From a checkpoint of a small transformer trained on Wikipedia.
Training: a variant of Adam for these matrices, 922M tokens, 7036 steps.
MLP neurons of a small language model. Each row is named by its layer, matrix (up: input weights) and neuron, and shows model dimensions 192-319. Each number is 128 + 32 x the weight over its row's rms, rounded and kept within 0 to 255.
After each neuron's rows, "fires after" lists the tokens most often just before its 100 highest values on Wikipedia text that the model never trained on.

L6.up779 [194 141 123 174 134 121 169 134 128 166 131 166 130 119 123 206  69 124  93 110  82 131 136 118 105 177 161 100 120 107 141 145 118 172 139 162  87 107 151 134  88 130  48 161 165 132  97 112 116  78  92  28 162 126 125  88 165 137  71 120  94 164 190 112  92 148 158 125 155 192 168  71 168 118 125 102  97 150 143  63  84 124 132  77 144 104 128 133  90 149 125 151 146 149 146 165 117 143 123 108 130  84  76 150  91 129  94 133 126 116 143 181  61 138 153 158 139 182  94 130 180 109 131 110 105  99  82 177]
fires after: " ", " the", " his", " of"

L6.up1381 [160 153 158 165 127  98  74 138 127 174 117 155 155 119 170 115 115  82  82 145  90  76 117 142 144 153 149  68 116 140 110 118 165 135 133 147 148 121 119 128 203 153  79 147 187 168 167  95 153 180 159  48 153 124 162  92 144 149  63 133 121 142 129 108 136 151 155 132 154 118 148  78 115 136  93 177 109 109 136 150  61 177 169 157 224  90  94 100  80 138  97 124 211 144 103  99  92 138  97 152 135 124  54 105 126 162 174 131 134  93 116 139  60 130 125 152  84 123  87 128  82 114 135 122 120 129 112 141]
fires after: " ", " at", " until", "1", " At", "9"

L6.up984 [137 140  72 113 118 128 148 167 135 148 129  95 144 131 156 137 170 175 198 125 124  97 151  77 113 143  95 148 170 119  97 158 172 109 147 143 106 190 116 125  77 181 145 124  78 109 105 157  80 115  93 200 128  96 149 146 137 158 136 142  81 179 146 162 151  53 177 152 138 145  83  62 168 188 113 137 176  83 164 130 121 155 111 140 170 125 109 132 123 124 152 135 124  86 108 174 131  88  91 171  84 125 105 119 113 126 141 165 110 139 147  85 113 138 154 129 119 124 109 132 107 114 185  74  67 118 176 191]
fires after: "3", "7", "5", "8", "6", "1"

L6.up1209 [ 70 130 117 142 149 122 133 137 153  92  84 104 112 137 137 209  75 144 162 148 105 104 159 159 109  88 180 119 115 145 127 115 147 133 175 126 113 119 172 145 102 136  96 118  96 104 129 138 163 155 103 134 123 130 108 184  86  74 170 183 113 132  93 131 170 142 195  91 134 120  97 131 113 143 165 118 165 106 108  82  96 122  96  96 114  57 112 138 134  87 146 142 130 116 113 150 112 134 130 108 171  97 135 140 114 124 157 191 164 121 133 132 130 150 208 144 142  95 127  79 134 128 113  50  22  62 177 142]
fires after: "9", "0", "1"

L6.up2232 [117 141 151 146 123 107 117 133  58 120 150 166 119 202 111 156 136 125 112 135 107  29 162 142 106 104 139  92 162 153 142 184 146 103 111 132 131 136 140 153 126  95 108 110 123 167 112 128  94 157 119 135 163 165 112 101 173 128  88 101  96 125 103 130 108 152 167 103 134 115  97 147 149 163 175 118 152 129 143  83  62  94  82 165 175 135 134 136 116  88 102 114 158 133  86 147 177 160 141 127 122 178 138  92 134 116 135  74 203 110 124 138 130 196 178  44 123 128  55  80 118 119 138 146 129 110 135 112]
fires after: " ", "born", "\n", "′", " (", ","

L6.up1233 [149 100 138 107  94  63 155 110 113  95 135  76 112 118 173 123 104 188  87  63 106  76 165 179 134 146 125 168 158 158 136 119 110 118  91 136  83 140 189 117 131 109 116 132 126 137 158 111 139 164 108 140 113 205 112 132 145 136 166 125 109 192 132  88 118 128 140 153 169 154 117 105 157 134 132 191 145 170 120 119 126 156 136 121 116 122 147 192 134 156 157  76 147 116 182 128 129 181 124  99 149 127  88 139 103  59 128 118 126 135 133 164  81 129 188  96  82 106 138 138 122 134 174 116  90  90 117 116]
fires after: " ", "-", "|", " (", "\n", " |"

L6.up197 [148 120 113  28 143 104 112 167 135 138 137 109 108 114 137 128 156 122 203 172 122 100 152 135 136 112 148  41 162 185 142 143 101 102 153 181 118 138 138 112 191 118 136  62 140 119 162 127 147 145  85 132 145 199  71 136 149 170 180  99 132  82 117 125  85 137 139  53 192 102 101  72 110 146 108 156 144 196 136 149 127 138 111  99 166 129 145 135 121  67 165 113  48 166 103 139  76 103 130 166 136 165 144  69 117  94 172 143 115 156 124 192 120 152 154 191 150 190 166 172  94  83 161 110 100 120  76 107]
fires after: "0", "9", "5", " |", "3"

L6.up2431 [170 154  85 132 140  78 145 158  81 158  84  80 161 164 108 171 108 122  88 117 149 113 149 142 153 129 193 120 178  97 129 129  95 146 175  89 160 156 132 129 159  68 153  72  92  36 122 123  60  91 100 126 135  95 155 124  56 114 141  95 153 142 102  91 105 174 179  91 104 116 121 106 123 159 138 161 129 157 117 136 149 115 155 131 102 159 163 164 153 168 111  91 106 106 141  88 125 151  92 185 160 189 180 139 108  99 161  77 152  98 128 110  83 106  96 165 136 151 143 141  62 148 149 134 148  65 129 122]
fires after: " ", " Total", " (", " |"

L6.up2810 [ 99 142  96  73 101  90 114 160  99 153 107 123 127 119 112 107 152  87 105  96  69 145 131 113 132 205 162 115 134 152 132 108 169 115 154 177 132 116 143 178 191 187 159  93 179  82 208  97 139 149 160  84 144 146 140 117  74 156 130  85 141 138 120 125  60 166 127 103 142 139 114 113 137 144 171 167 145  92 134 125 116 143 127 155 139 120 118 141 137 114 180  90 146 209  95 121 129 114 104 119 186 173 135 131 172 240 162 151 125 132 101 111 143 169 146 149 141 136  80 140 132 149  87 113 120 138 124 140]
fires after: "\n", "|", "2", " World"

L6.up859 [152 134 166 126 123  80  74 161 179 141  72 108 125  83 139 145 108 133 113 169 112 156 162 159  98 198  94 128 122 142 131  98 162 157  45 139 103 132 101 124 168  97 176  91 137 120 116 116 154  83 121 148 141 167 210 145 135 125 117  74 145  98 105 112 128 152 127 106 109 136 136 126  65  98 136 134  99 145 112  94 112 155 160 109 160 125 151 133 116 124 161 141 169 129 138 101 114 189 134 124  84 183  90  94 143 136 134 149  99 129 109 100  66 140 159 126 148 118 123 151  59 150 186 165 125 109 170 148]
fires after: "\n", "3", "-"

L6.up1935 [144 149 142 163  56  99 148 126 117 146 101 165 119 160 124 107 161 136 160 101 112 122 108 210 114 152 113  71 118 106 161 125  58 170 118 141 120 130 125 142 151 127 133 102 135 161 146 133 128 183 171  54 121 123 136 128  77 126 129 120 149 122 131  81 225 101 156 139  95 126 149 182 113 134 165 155 118 127  87 202  99 111 190 105 161 104 125 110 167 141 119  43  85  45 123 156 142  80 109  89 103 108 141 134 110 120 139 172 168 140 100 140 165 135 152 130 160  90 124  92 104 218 110  87 176 128 162 117]
fires after: " ", "1", "0", "2", " H"

L6.up4 [190 106  81 131  64 113 143 149 121 121 133 136 128 125 149 200 153 138 161 161 120 146  96 102 109 126 107 136 166 154 141 149  98 154  91  96 173 140 123 125 135  97 121 125 134 115 114 125 138 133 164 181 116 134 182 141 110 140  93 151 130 134 121  97  89 152 138 118 148 131 132 121 117 114 147 108 159 133 147  92 104 164 128 177 161 120  98  84 131 106 173 146 140 220 151 138 109 167 179 202  93 105  77 126 157 176  53 119 124 129 182 162 148 151 128 142 139  95 130 158 128 133 187 119 115 151 180 165]
fires after: " ", "3", "7", " Sport"

L6.up997 [178 218 124 173  84 115 143 119 178  98 141  91 139 144  99 126 152 180 105 106 138 158 117  73 148 124  98 113 164 115 126 154 131 106 131 143 120  92 130 147 104 127 134 166 142 125 159  84  90 109 162  74 112 116 147 107 142 128 106 141 135  92 121 110 158 124 142  71 180 114  84 132 150 141 116 127 144 121  94 148 115 183 215 133  99  59 100 169 118 137  50 107 210 116 150 114 134 107 132 136 152  84  86 152  97 102  87  90 147 125 102 139 105  44 172 142  80  79  96 149 145  89 186 131 109  95 110 159]
fires after: " ", "2", "1", "0", " and", " to"

L6.up80 [106  59 170 164 102  85 193 115 111 182 174  82 132 140  90 124 138 147  92 125 132 128 188  67 134 135 132 151 115 202 158 149 156 114 139 175 197 150  88 144 130 104 149 111 146 137 136 103 101  94 147  88 181 139 124 102 109  96 137 109 156  84 151 160 127 158 125  91 144 144 136  56  99 148 121 169 172 132 121 122  83 139  64 119  96 141 108 143 155 108 133 110 171 134 113  95 122  76  86  82 101 166  92 199 135 126 158 170 140 116  92 152 104 158 167 145 113 137  85 145 172 117 175 167  80  99 112 120]
fires after: "0", "3", "2", "4", "1", "5"

L6.up728 [199 226 115 127 134 118 137 192 106 181 117  75 151 112 184 197  80 140 131 105  94 154  94 153 182 102 133  99  91 158 190 112 107 158 111 119  43 134 129 150 163  47 117 161  96  83 145 170 135  65 117 100 173 103 178 111 121 167 108 122 142  77 161  99 127 128 137 120 100 190 170 132 170 162 204 194 120 112 141 100 126 169  68 110 149 118  74  83  65 129  77  95  97 142 145 134 145 132  89 163 154 119 125 198 132  99 118  84  91  97 131 146  88 126 134 120  42 131 110 130 140 134 145 117 190 162 163 161]
fires after: " ", " (", " |", " ESPN"

L6.up1456 [185  65  27 167 135 103 149  98 151 138 137 142 152 149 184 112 162  98 179 137 173 115 113 140 117 181 159 134 142 177 135 149 104  64 127 161 149 106 151 161  86 112 118 152  52  99  84 178 120 126  96 132 140 143 155  94  54 125 105 134 102 117 148 137 130 100 145  93 170 146 119 110 128 120 139 107 146 142 132 134 145 145 124 165 133 158  86  62 152 135 169 171 180 144 132 156  88 160 134 128 139 151 131 150 110 105 127 123 113  62 153 118 112 149 106 163 150 116 135  82 162 119 145 146 113 133  85 117]
fires after: "1", " and", "2", "9", " the", "0"

L6.up3049 [123 106 132 149 128 165 166 114  71 161 103 143 135 104 107  82 153 126 148 126 156 148 136 105  73 107 203 130 120 142 144 161 175 126 126 203 153 150 120  97 161 117 170 119 128 152 155 139 167  85 133 124 147 145 106 161  78  80 104 103 155 131 123  65 137 132 112 119  95 142 128  67  67  99 124 126 178  66 106 162  73 159 136 116 161 108 155 154 191 140 146  94  99 125 131 130 103 112 185 108  77 101 124 194 140 170  80 101 146  92  75 155 145 154 173 121 177 119 141  92 121 134 133 100  90 151 159 173]
fires after: "2", "1", "8", "0", "9", "4"

L6.up575 [ 71 141 153 142 143 129 138  81 120 128 106  92 149 104 133 130 159  97 118 131 159 154 157 140 137 170 170 118 139 128 158  92 141 167 127 116  98 117 196 106 198 132 101  85 153 213 135 124 131  98 106 177  66  68 191 186 145 159  92  86 144 116  78 162 125 138 156 173 165 154  63 138 136 126 147 174 148 117 176 130 105 100  94  74 117 163  84 112  83 107 154  98 114 140 122  46 136  97 169 156 109 126  15 138 153  93 133 133 130 121 118 181 144 130 109 116 105 163 121 112 108 184 176 145 183 170 116 107]
fires after: "\n", "-", "″", "0"

L6.up2954 [163 145 158 182 146 140  60 134 122 124  98 129 125 124 105 150  91  76 154 100 134 144 164 104  93 225 146 157 124 151 148 123 125 187  92 160 120 100 140 129 122 170  82 127  99 174 137 131 111  80 119 150 142 143 144  76 148 106  97 124  97 155 181 115 122 113 158  76 188 133 125  74 122  92 107 130 126 137 148 136  62 154 202 119 128 137 147 116 145 156 131 166 154 186 133  87 105 124  89 167  79 150 136 131 125  96 117 141 152 130 124 130 136  83 110 130 100 113 106 106 164 168 154 142 127 178 111  85]
fires after: " the", "1", "-"

L6.up2123 [ 91  97  63 160 108 115 106 179 184  96  75 126 192  89 178 114 179 124 183  61 133 104 135 104 160 174 147  86 181 174 163 159 125 125 142 150 134 147  96 131 182 163 140  58 138 119 153 176 135  99 158 104 124 118 127 145 142 129 131 125 145 142 105 154 130 159 143 114 176 134 164 116 109 119 146 138 146 149 162 114 122 137 158 137 140 104 160 126  72 143 135  62  83 154  64 131 139 164  98 129 144 138 134 149 118  79 107 135 149  43 113 106 186 195 114 114 101  87 102 119  81  90 141 136 129 125 145  89]
fires after: " ", "|", " |", "2", "-", "1"

L6.up1768 [144 100 153 164  61 159 179 130 101 136 167  73 174 148 106 114 105 140 111  81 135  77 153 207 116 140  79 166 139 128 158 182  78 114 111 138 130  52 112 163 136 156  88 122  76 135 159 146 106 158 136 121 151 116 134 132 141 177 183 134 128 144 141  97 104 107 129  95  90 129 131 136 152 139 112 140 104 127 155  96  76  86 140 115 145  96 164 157 119 106 134 136 137 148 137 139 131  82 191 139 118  79 108  84 147 132  79 132  96  53 125 164 105 130 132  92 123  62  73  68 139 129 186 136  87 181 116 107]
fires after: " ", " (", "W", "E"

L6.up883 [185 172  80 120 132  73 113 109 174 192 112 135 177  86 134 155 166  78 132 144 152 178 147  73 174 139  78 116 120 143 126 121 147 143  66  92 148 106 133 115 129 104  82 162 147 118 159  95 194  60 101 113 126 107 191 102 157 129 169  61 161 100 198 123 118 120 170 116 167 159 124  79 123  78 163 144 127 164 116 113 107 156 145 110 194 185 207  90  90 134  86 163 123 159 100 182 107 116 145 118 149  99 111 144 146  51  88  60  81 140 109 111 109  93 131  89  92 117 149 117 126 155 156 165 119 144 124 145]
fires after: "2"

L6.up2937 [152  93 165  89 124 103 106 140 120 106 140 187 154  87 143 136  89 102 137 108 146 132 117 127 126 148 160 122  82 131 220 141  98 117 122 130 118 201  91 132 191 183  95 127 118  93 174 154 139 126 111 102 172  93 140  86 153 143 134 116 127 135 168 155  95 136 165 144  97 122 140 127 158 143 202 131 149 122 134 104  92 121 202 111 156 123 187 121 112  77 106 136 142 120 160  89 119 102 170 150 154 116  51 155 121 106 108 112 164  71 146 138  64 184 151  90 118 139 157 127 100 109 148 131 192 138 110  86]
fires after: " ", "1", "2", " |", "3"

L6.up18 [147 128 113 174  77  59 122 164 156 198  97  87  97 149 174 104 141 145  84 107  94  60  76 132 141 118 121 140 130  75 148 160 168 189 127  66 139  96 153 132 154  98 104 156  75 176  94 148 159 161 164 101 152 129 197 131  88 151 126 130 151 144 118 101 151 148 143 186 130 118  72  77 152 119 119 168 127  97 124 118  77 149 136 107 196  90 123 179  95 176  99  64 161 115  98 105 113  99 116 104  93  70  98 155  91  96 107 140 181 133 131 125  92  86 155 119  47 118 163 157  83 175 150  89 132 131 144 141]
fires after: " ", "1", "2", "4", "0"

L6.up878 [161 207 107 123  97  66 131 136 148 121  98  87 148 145 129 118 157 170 165 176 107  90 143 149 152 154 182  84 168 166 152 116 107 126 101 121 110 211 124 150  82 127 153 130  95  99  73 103  96 148 142  97 117 119  92  77 127 124 132 137 157  64 166 159 120 155 135  77 211 138  83 104 156 181  91 133 122 170  82  70 168 147 118 143 130 125 114 104 154 139 130  75  79 148 170 157 148  88 108  85  86 117 132  93 100  77 131 150  90 123 120 128 123 159 143 134  98 163 142 150 110 187 162 130  98  27 124 123]
fires after: "0", " ", "2", "9", "1", ";"

L6.up3015 [127 187 157 111 117  64 181 185 195 148 113 113 155 117  98 153  88 153  94 130  93 157 159  88 136 183 181 103 120 169 183 185 121 147 117 176  88  95 174  90 127  71  46 147 122 157 101 149  92 130  97 114 139 116 137 123 136  87 177 179  72 188 145 170 124 146 190 101 115 156 139  43  98 107 109  96 158 151 137  50  97 114 110 109 121 160 156 138 130 111 188 116 164 124 130  93 148 133 122 115 147 140 105 172 124 171 122 119  91 118 136 147 128 131  97  85 107 145 138 116 150 143 108 166  67 103 143 133]
fires after: ":", "0", "1", "3", "7"

L6.up1087 [109 110 117 104 139 157 163 157 190 122 112 134 104 182 141 167 147 136 180  98 154 162 145  73 139 153 161 102 161 166 102 121 142 127  99 161 166 146 150 154 187 148  93 142 119 122 122 163 129 193  96 175  62 126 147 100 152 102  79 103  89  79 169 158 130  97 148  96 140 119 180 137 134 172 133 115 114 125 109 130 129 167  98 120 203  93 108 114  81 138  74 112  97  86 158 122 152 109 158 102 178 126 106 120  96 134  84 158  86 113  99 114 128 118 116  61 151 149  78 129 132 132 192 113  79 144 173 174]
fires after: " ", "0", " U"

L6.up1294 [160  73  56 127 108  83 195 172 161 123  97 157 129 150 138 102 121 104 171 131 102 113 138 106  80  88 157 145  78 194 135 146 162  57 146 183  84 156  91 118  48 146 164 147 119 130 105  83  75 127 131 165 134  94 105  91  87  39 126 129 118 132 164  42 114 124 173 169 137 105 124 183 182  88 138 200  98  90  93 133  59 159 151 177 165 115 177 143 135 120 126 139 131 123 112 143 133 123  98 110  98 189 148 157 181 107  95 144 111  53 129 145 100 138 122  72 127 171 138 153 169 152 113  99  92 173 118 124]
fires after: "–", "4", "2", "5", "0"

L6.up685 [141 193 135  84 129 130 144 126 162 169 127  71 121 122 220 131 105 152  98 168 166 113 140  79 156 146 121  92  63  78 156  70 134 144  74 122 103 190 148 129 152 131 138 142 199 106 173 106 151 103 149  94 124 141 163  60 150 161 187  90 148 102 134 139 136 186 133 175 133  61  85 127 128 119 160 187 163 104  91 102 143 112 101 124 131 125 123 127 123 143 102 148 123 156 134 112 149 131 121 164  70 144 105 165 142 122  95  98 138 157 164 154 131 139  89  97 131 156 120 116 152 150 191  99 137 125  99 160]
fires after: "2"

L6.up451 [156 114  92 129  95 120 120 181 152 120  50 157 158 165 151 183 148 144 184 155 100 168 144 140 108 167 101 117 132 167 170 111 181 122 165 121 134 108  82 147 172  75 129 113 103 136 119 108 147  95 154 211  81 165 110 103 117  72 140 161 157 144 134 132 107 135 186 219 160  89 125 111 116 133 148 105 135 143 127  64  78 146 109 107 140 128 135 116 102 170 111 140 124 157 110 120  56 124 121 103 149 196 159 170 164 135 129 105 204 103 140 153 119  96  95 107  97 209  93 124 159 163 173 197  95 127 163 116]
fires after: " the", " was", " is", " a", " most"

L6.up2725 [174 150 109 191  80 130  98 114 135 154 139  95 121 159 145 174 106 130 151 119  94 134 157 137 210 104 132 118  98 166 144  99  53 201 101 130 139 117 142 105 110  96 117 150  98  92  86 197 181 148 102 106 187  65 186  61 125 146 114  87 118 163 132 107  63  96 107 145 145 145 127  85 143 108 151 177  98 146 150 111 124 124 118  91 156 147 143  95 107 119  88 140 153 182  87 113  95 154 108 128 108 146 153 166 132 109 109 144 147 137  99 160 134 236 153 118 101 183 122  81 157 152 116  96 161 117 129 133]
fires after: " ", " |", ";"

L6.up1704 [160 166 134 116 119 152 115 136 211 181  71 117 174 134 185 131 113 163 130 183  63 140 104 134 166 133 200 139 175 136 105 129 133 129  16 148 101 129 137 144 130 138 131 160  96  81  82 124 122 131 133 100 148 129 176 114 125 133 134  70 131 139 142 165  89 137 118  84 161 148  69  85 177 175 162 188 151 193  94  51 141  95  73  98 169 115 201  91 146 171 148 157 137 107 171 179 117 128  95 127 117 135 104 124  60 135 106 120  92 136 146 138 129 111 122 148  97 128 144  90 106 129 188  90  86 141 109 159]
fires after: " ", " ("

L6.up1761 [220 104 108 162 112 156  98 172 150 133 118 125 133 127 156 154 104 140 171 117  60 182 121 109  68 141 126 155  93 130 151  81 100 159 126  91 109 129 114 123 110  95 110 145 111 169 134 194  97 151 114 165 124  83 207 160 122 108 146 146 123  62 183 133 138 113 131 147  96 121 156  96 185  70 134 170 148 158  85  65 116 222 130  96 152 113  66 112 138  99 135 114 135 168  90 150 143 153 133 111 143 129 170 138 174 156 165 131 136 124  88 135 109 136 122  71 144  87 162 161 195 179 142 127 122 123 147 164]
fires after: " ", " |", " a", " the"

L6.up1256 [123 125  70 150 122 108 129 168  99  81 134 187 100 125 140 146 104 133 200 115 104 164 183 110  87 122 151 134 202 139 139 189  78 104 169  28 112 157 165 134 163 114  68 132  67 122 112 203 163 125 113 132 142 132 120 113  57 132 127 146 125 124 128 178 128  97  97 116 155  93 113 151  92 178 147 115 136 176 111 135 133 113 173 213 158 105  65 131 102 141  84  90 156 121 128 102 162 140 148 105 139 172 159 136  67  83 139 133 133 121 124 106 120 147 141  78 121 163 107 108  80 143 149 114 155 173  83  87]
fires after: ",", " the", " and", " |", " in"

L6.up2269 [167 175 123  60  93 107  97 159 166 180 114  79 112  81 151 127 164 108  97 146  81 152 114 188 155 130 128  95 160 120 137 137 142 118 112 134 108 137 190 142 141 116 199  96 137  71 187 147  97 117 107 112 135  95 149  77 110 120 125 170 107  89 163 100 186 163 121 136 194  62 134  58 151 160 128 139 107 142 153 105  97 143 117 130 187  84 133 156 124 137 140  18 125 130 115 102 148 131 114 108 128 107  85 136 139 130 122 188 148 101  90 154  78 142  85 115 141 164 146 172 146 110 173 146 107 131  91 192]
fires after: " ", "0", "1"

L6.up1853 [128 129  97  67 102  95 105 139 156 145 103 132 107 124 134 221 146 115 156 130 167 102 149 112 132 230 102  90  99 153 121 143 101 153 117 156 152 142 160 113 153 153 135 129  94 148 156 155 118 163 139 125 146 122 189 165  50 162 115 145 121 164  93 164 184  71 181  71 133  86 123 102  92 143 138  82 113 167  82 132 156 145 150 113 190 141 149  92 119 122 118  81  96 125 131 142 107  86 108  65 107 130 162  81 147 130 156 108  96 150 177  74 174 129 118 111 145 132 156 151 161 131 144 188  75 136 100 188]
fires after: " the", ".", "Q", "1", "6", "3"

L6.up2194 [132 116 118 135 117  77 119 188 118 170 138 120 119 177 134 106 125 123 192  73 132 136 165 150 109 112 112 185 158 191 146 186  87 133 168 160 157 114 114 129  77 154 132 100 148 151 129  98 121 142  96 153 111 137 150  96 108 153 131 159 104 132  90 112 111  79 165 193 162 154  71 104 127 154 171 161  86 126 173  59 106  77 147 168 141 124 117 111 140 112 211  86 149 197  84 134 106 123  96 104 118 127 136 114 120 170 151 147 178 116  88 154  91 175 131 125  77 104 113 154 147 153 212 144  73 122 167 112]
fires after: "1", "8", "7", "2", "3"

L6.up764 [162 134 141 115 110  70 102 102 145 118 105 165 151 151 169 151  67 155 167 141 151 114 167 112  73 183 155  85  98  88 172 116 164 159  93 150 102 145 136 156 191 139 208 156 138 165 132 105 103 127 207  95 139 104 174  91 165 168 108 146  56 153 178 112 177 112 166 142 148 129 110 133  95 100 146  82 109 159 132 151 117 123 161  91 126 139  81  83 135  79 113 148 172  86  94  96  86 143 178  99  99 103  81 133 130 157 153 105 107 105 134 144 104 120  97 155 121  66 119 126 152 118 181 150 103 166 121  99]
fires after: " |", " ", " a", "0"

L6.up895 [ 92 133 108 147 138 126 207 151 139 117  99 164 158 104 166 140 120 119 117  63 102 168  80  81 142 112 107 140 174 103 115 192 115 146  86  90 145 168 142 157 131 121  85 128 130  95 119  96 179 136 163 170 153  86 189  83 125 117  64  80 106 153  78 166 161 153 113  80 137 143 149 135 148 108  87 112  90 102 100 110  79 141 154 159 106  85 134 162 132 127 132 148 112 123 139 102 144 178  97 147 155 136 104 155 138 161  35 128 110 126 134 134  80 111 109 142 116 108  99 133 105 157 148 155 127 146 138 148]
fires after: " ", " of", "\n"

L6.up1330 [145  85 139 106 162 107 195 119 112  88 127 108 137 143 150 151 120 161  71  84  96 155 110 128 128 149 138 142 114 123 182 182 142 127 121 104  31 155  93 155 122  97 129 179  94 142 154 138  86 128  62 148 117 100 157  96 142 110 118 104 107 131 133 102 154 129 128 134 110 136 170 131 125 106 193 156 102 110 116 119 101  84 141  90 144 144 148  97 128 139 133 143 161 159 144 142 125 163 150 102 131 142  46 123 103 148  64 145 148  99 140 177  78 130 166 104 119 163 116  86 147 115  93  98 117 108 131 141]
fires after: " ", "–", " ("

L6.up514 [163 101 159 146  52  81 107 185 143 137 148 145 130 180 180 106 114 143 130 121 137  87 146 113  80 153 219 156  81 112 173 177  83 148 115 118 157 184 118 149 215 139  84 150 105 133 171 135 164 125 120 106 172 146 102 134 159 142 128 124 106 168 157 117 129 189 129 141 110 174  80 110  99  86 155 154 151  95 141 208 139 130 124 109 129 156 182 112 178 107 110  77 157 117  97 182 169  73 146 160 101 129 116 110 120 190 156 112 154 136 112  90 136 131 158 108 151  94  70 140 109 110 121 154  90 121 120 176]
fires after: " ", "3", "0", "1", "2", ","

L6.up762 [195 105 170  81 153 120 117 153  85  76 121 130 112 113 156 132 148 130 136 150 117 143 130 124 110 141 117 104 124 122 102 126 158 207 136 105 156 117 143 113 124 126 116 123 142 148  92 135 152 167 159 161 106  91  98 135  99 131 140  68 120  80 141 144 112  94  96 140 103 144 128  96 126 151 148 172 136 158 150 135  66 119 119 131 148  91  93  97 130 130  99 108 150 152 106  96  57 151  87 169 187 123 127 222 185 107 149 106 168  93 206  96 124 104  66 102 107  63 125 107 167 140 156  86 205 102 169 167]
fires after: " is", " be", " was", " as", " been"

L6.up2836 [184  42 147 176  90 121 105 120  92 116 114 132 122 142 176 132 190 138 129 156 159 106  74 118 131 197 134 109 131  85 154 149 109 126 112 118 162 189 102 103 149 106 162  68 200 126 116 163 161 134 139 119 160  78  64 133 173 133 110  76 126  99  63 105 181 179  93  74 168 150  68  99 127  97 157 206 160 122 123 145 147 119 131 150 144  84 205 111 126 163 100  88 126 178  61 103 154 148 116 106 113 124 144 151 123 117 123 173  98  86  47  97 144 152  87 125 167  60 136 103 135 127 137 101  64 151  64 175]
fires after: "2", "3", "4", "1", "9", "7"

L6.up609 [200 140 152 123  76 186  54 106 156 115 140 135 134 111 191 149 154 165 173 124 139  99 133 118 164 123 130  23 121 136 125 126 101 120 109 138 155 187 146 184  62  90 171 129 127 106 184  90 127 112 129 147 122 136 186  91 155 143 106  92 125 191 113 181  87 155 127 203 178 135 142 135 139 142 137 189 107 169 123  93 119 181 152 108 122 126 192 123 166  88 114 147 106 154 106 171  57 126 156 146  94 101  87 106 128  99  84 124 135 122 140  91  63 124 165  79 173  88  92 152 125 139 161 146 136 143 117 142]
fires after: "2", " ", "-", ".", " to"

L6.up1879 [159  63 169  80 113 100 153  88 137 108 108  78 137 137 122 119  90 132 215 145 128 102 141 112 132 134 133 131 130  89 103 148 169 116 132 165 101 143 104 107 120 150 112 142 146 190 106 135 128 121  93 115 148  62 184  63  75 112 126 137 138 114 149  95 138 131 236 132 122 151 154 124 120  97  96 130  98 146 136 140 116 206 136 133 110 120 144 103 201 149 216 196 129 146 128 132 139 152 157 125 123 112  88 128 108  68 145 195 154  61 133 102 142 124 150  83 111 165 153  57 142 181 121 123 134 114 154 126]
fires after: " ", "2", "===", "\n", "1", "0"

L6.up1261 [186 108 115 163 131 155 129 138 121 118 149 147 161 116 104 163 116 130 116 159 140 125 172 161 124 147 169 149 144 112 183 174 141 115 142 124  55 150 120 134 174 154  70 190 131  17 132 149 122 132  52 146 139 135 142 118 182 113 131 119 149 129 123 101 133 139 114 138 152 148  70  98 117 192 123 138 116 155  99 138 147 189 112  83 119 163  99 203  85  91 149 160 134 154  97  71 150 105 118 146 166 100 102 170 132 167 135 169 160 126 179 147  67 150 129 156 129 124 174 158 107 134 156 128 143 153 122 136]
fires after: " ", " for", " his", "==="

L6.up387 [162  93 135  86 160 124 169 111 147  98 102 110 101 121 121 117 115 158 137 127 148  88 146 117 115 135 134 151  83 106 134 178  95 101 150 123  84 198 152 116 152 133 141 146 138 116 147  83 131 141 121 118 177 129 129 118 144 131 113  69  62  75 122  70 110 176 142  78 164 110  99 128 130  78 141 201 147  84  92 154 140 148 101 134 104  82 141 112 172  90 126 146 175 122 111 103 110 143 144 182  67  75  73 122 155  65  88 168 121 137 116 124 117  99 168 102 114 131 165 145 124 174 157 155  76 140 106 134]
fires after: " ", "\n"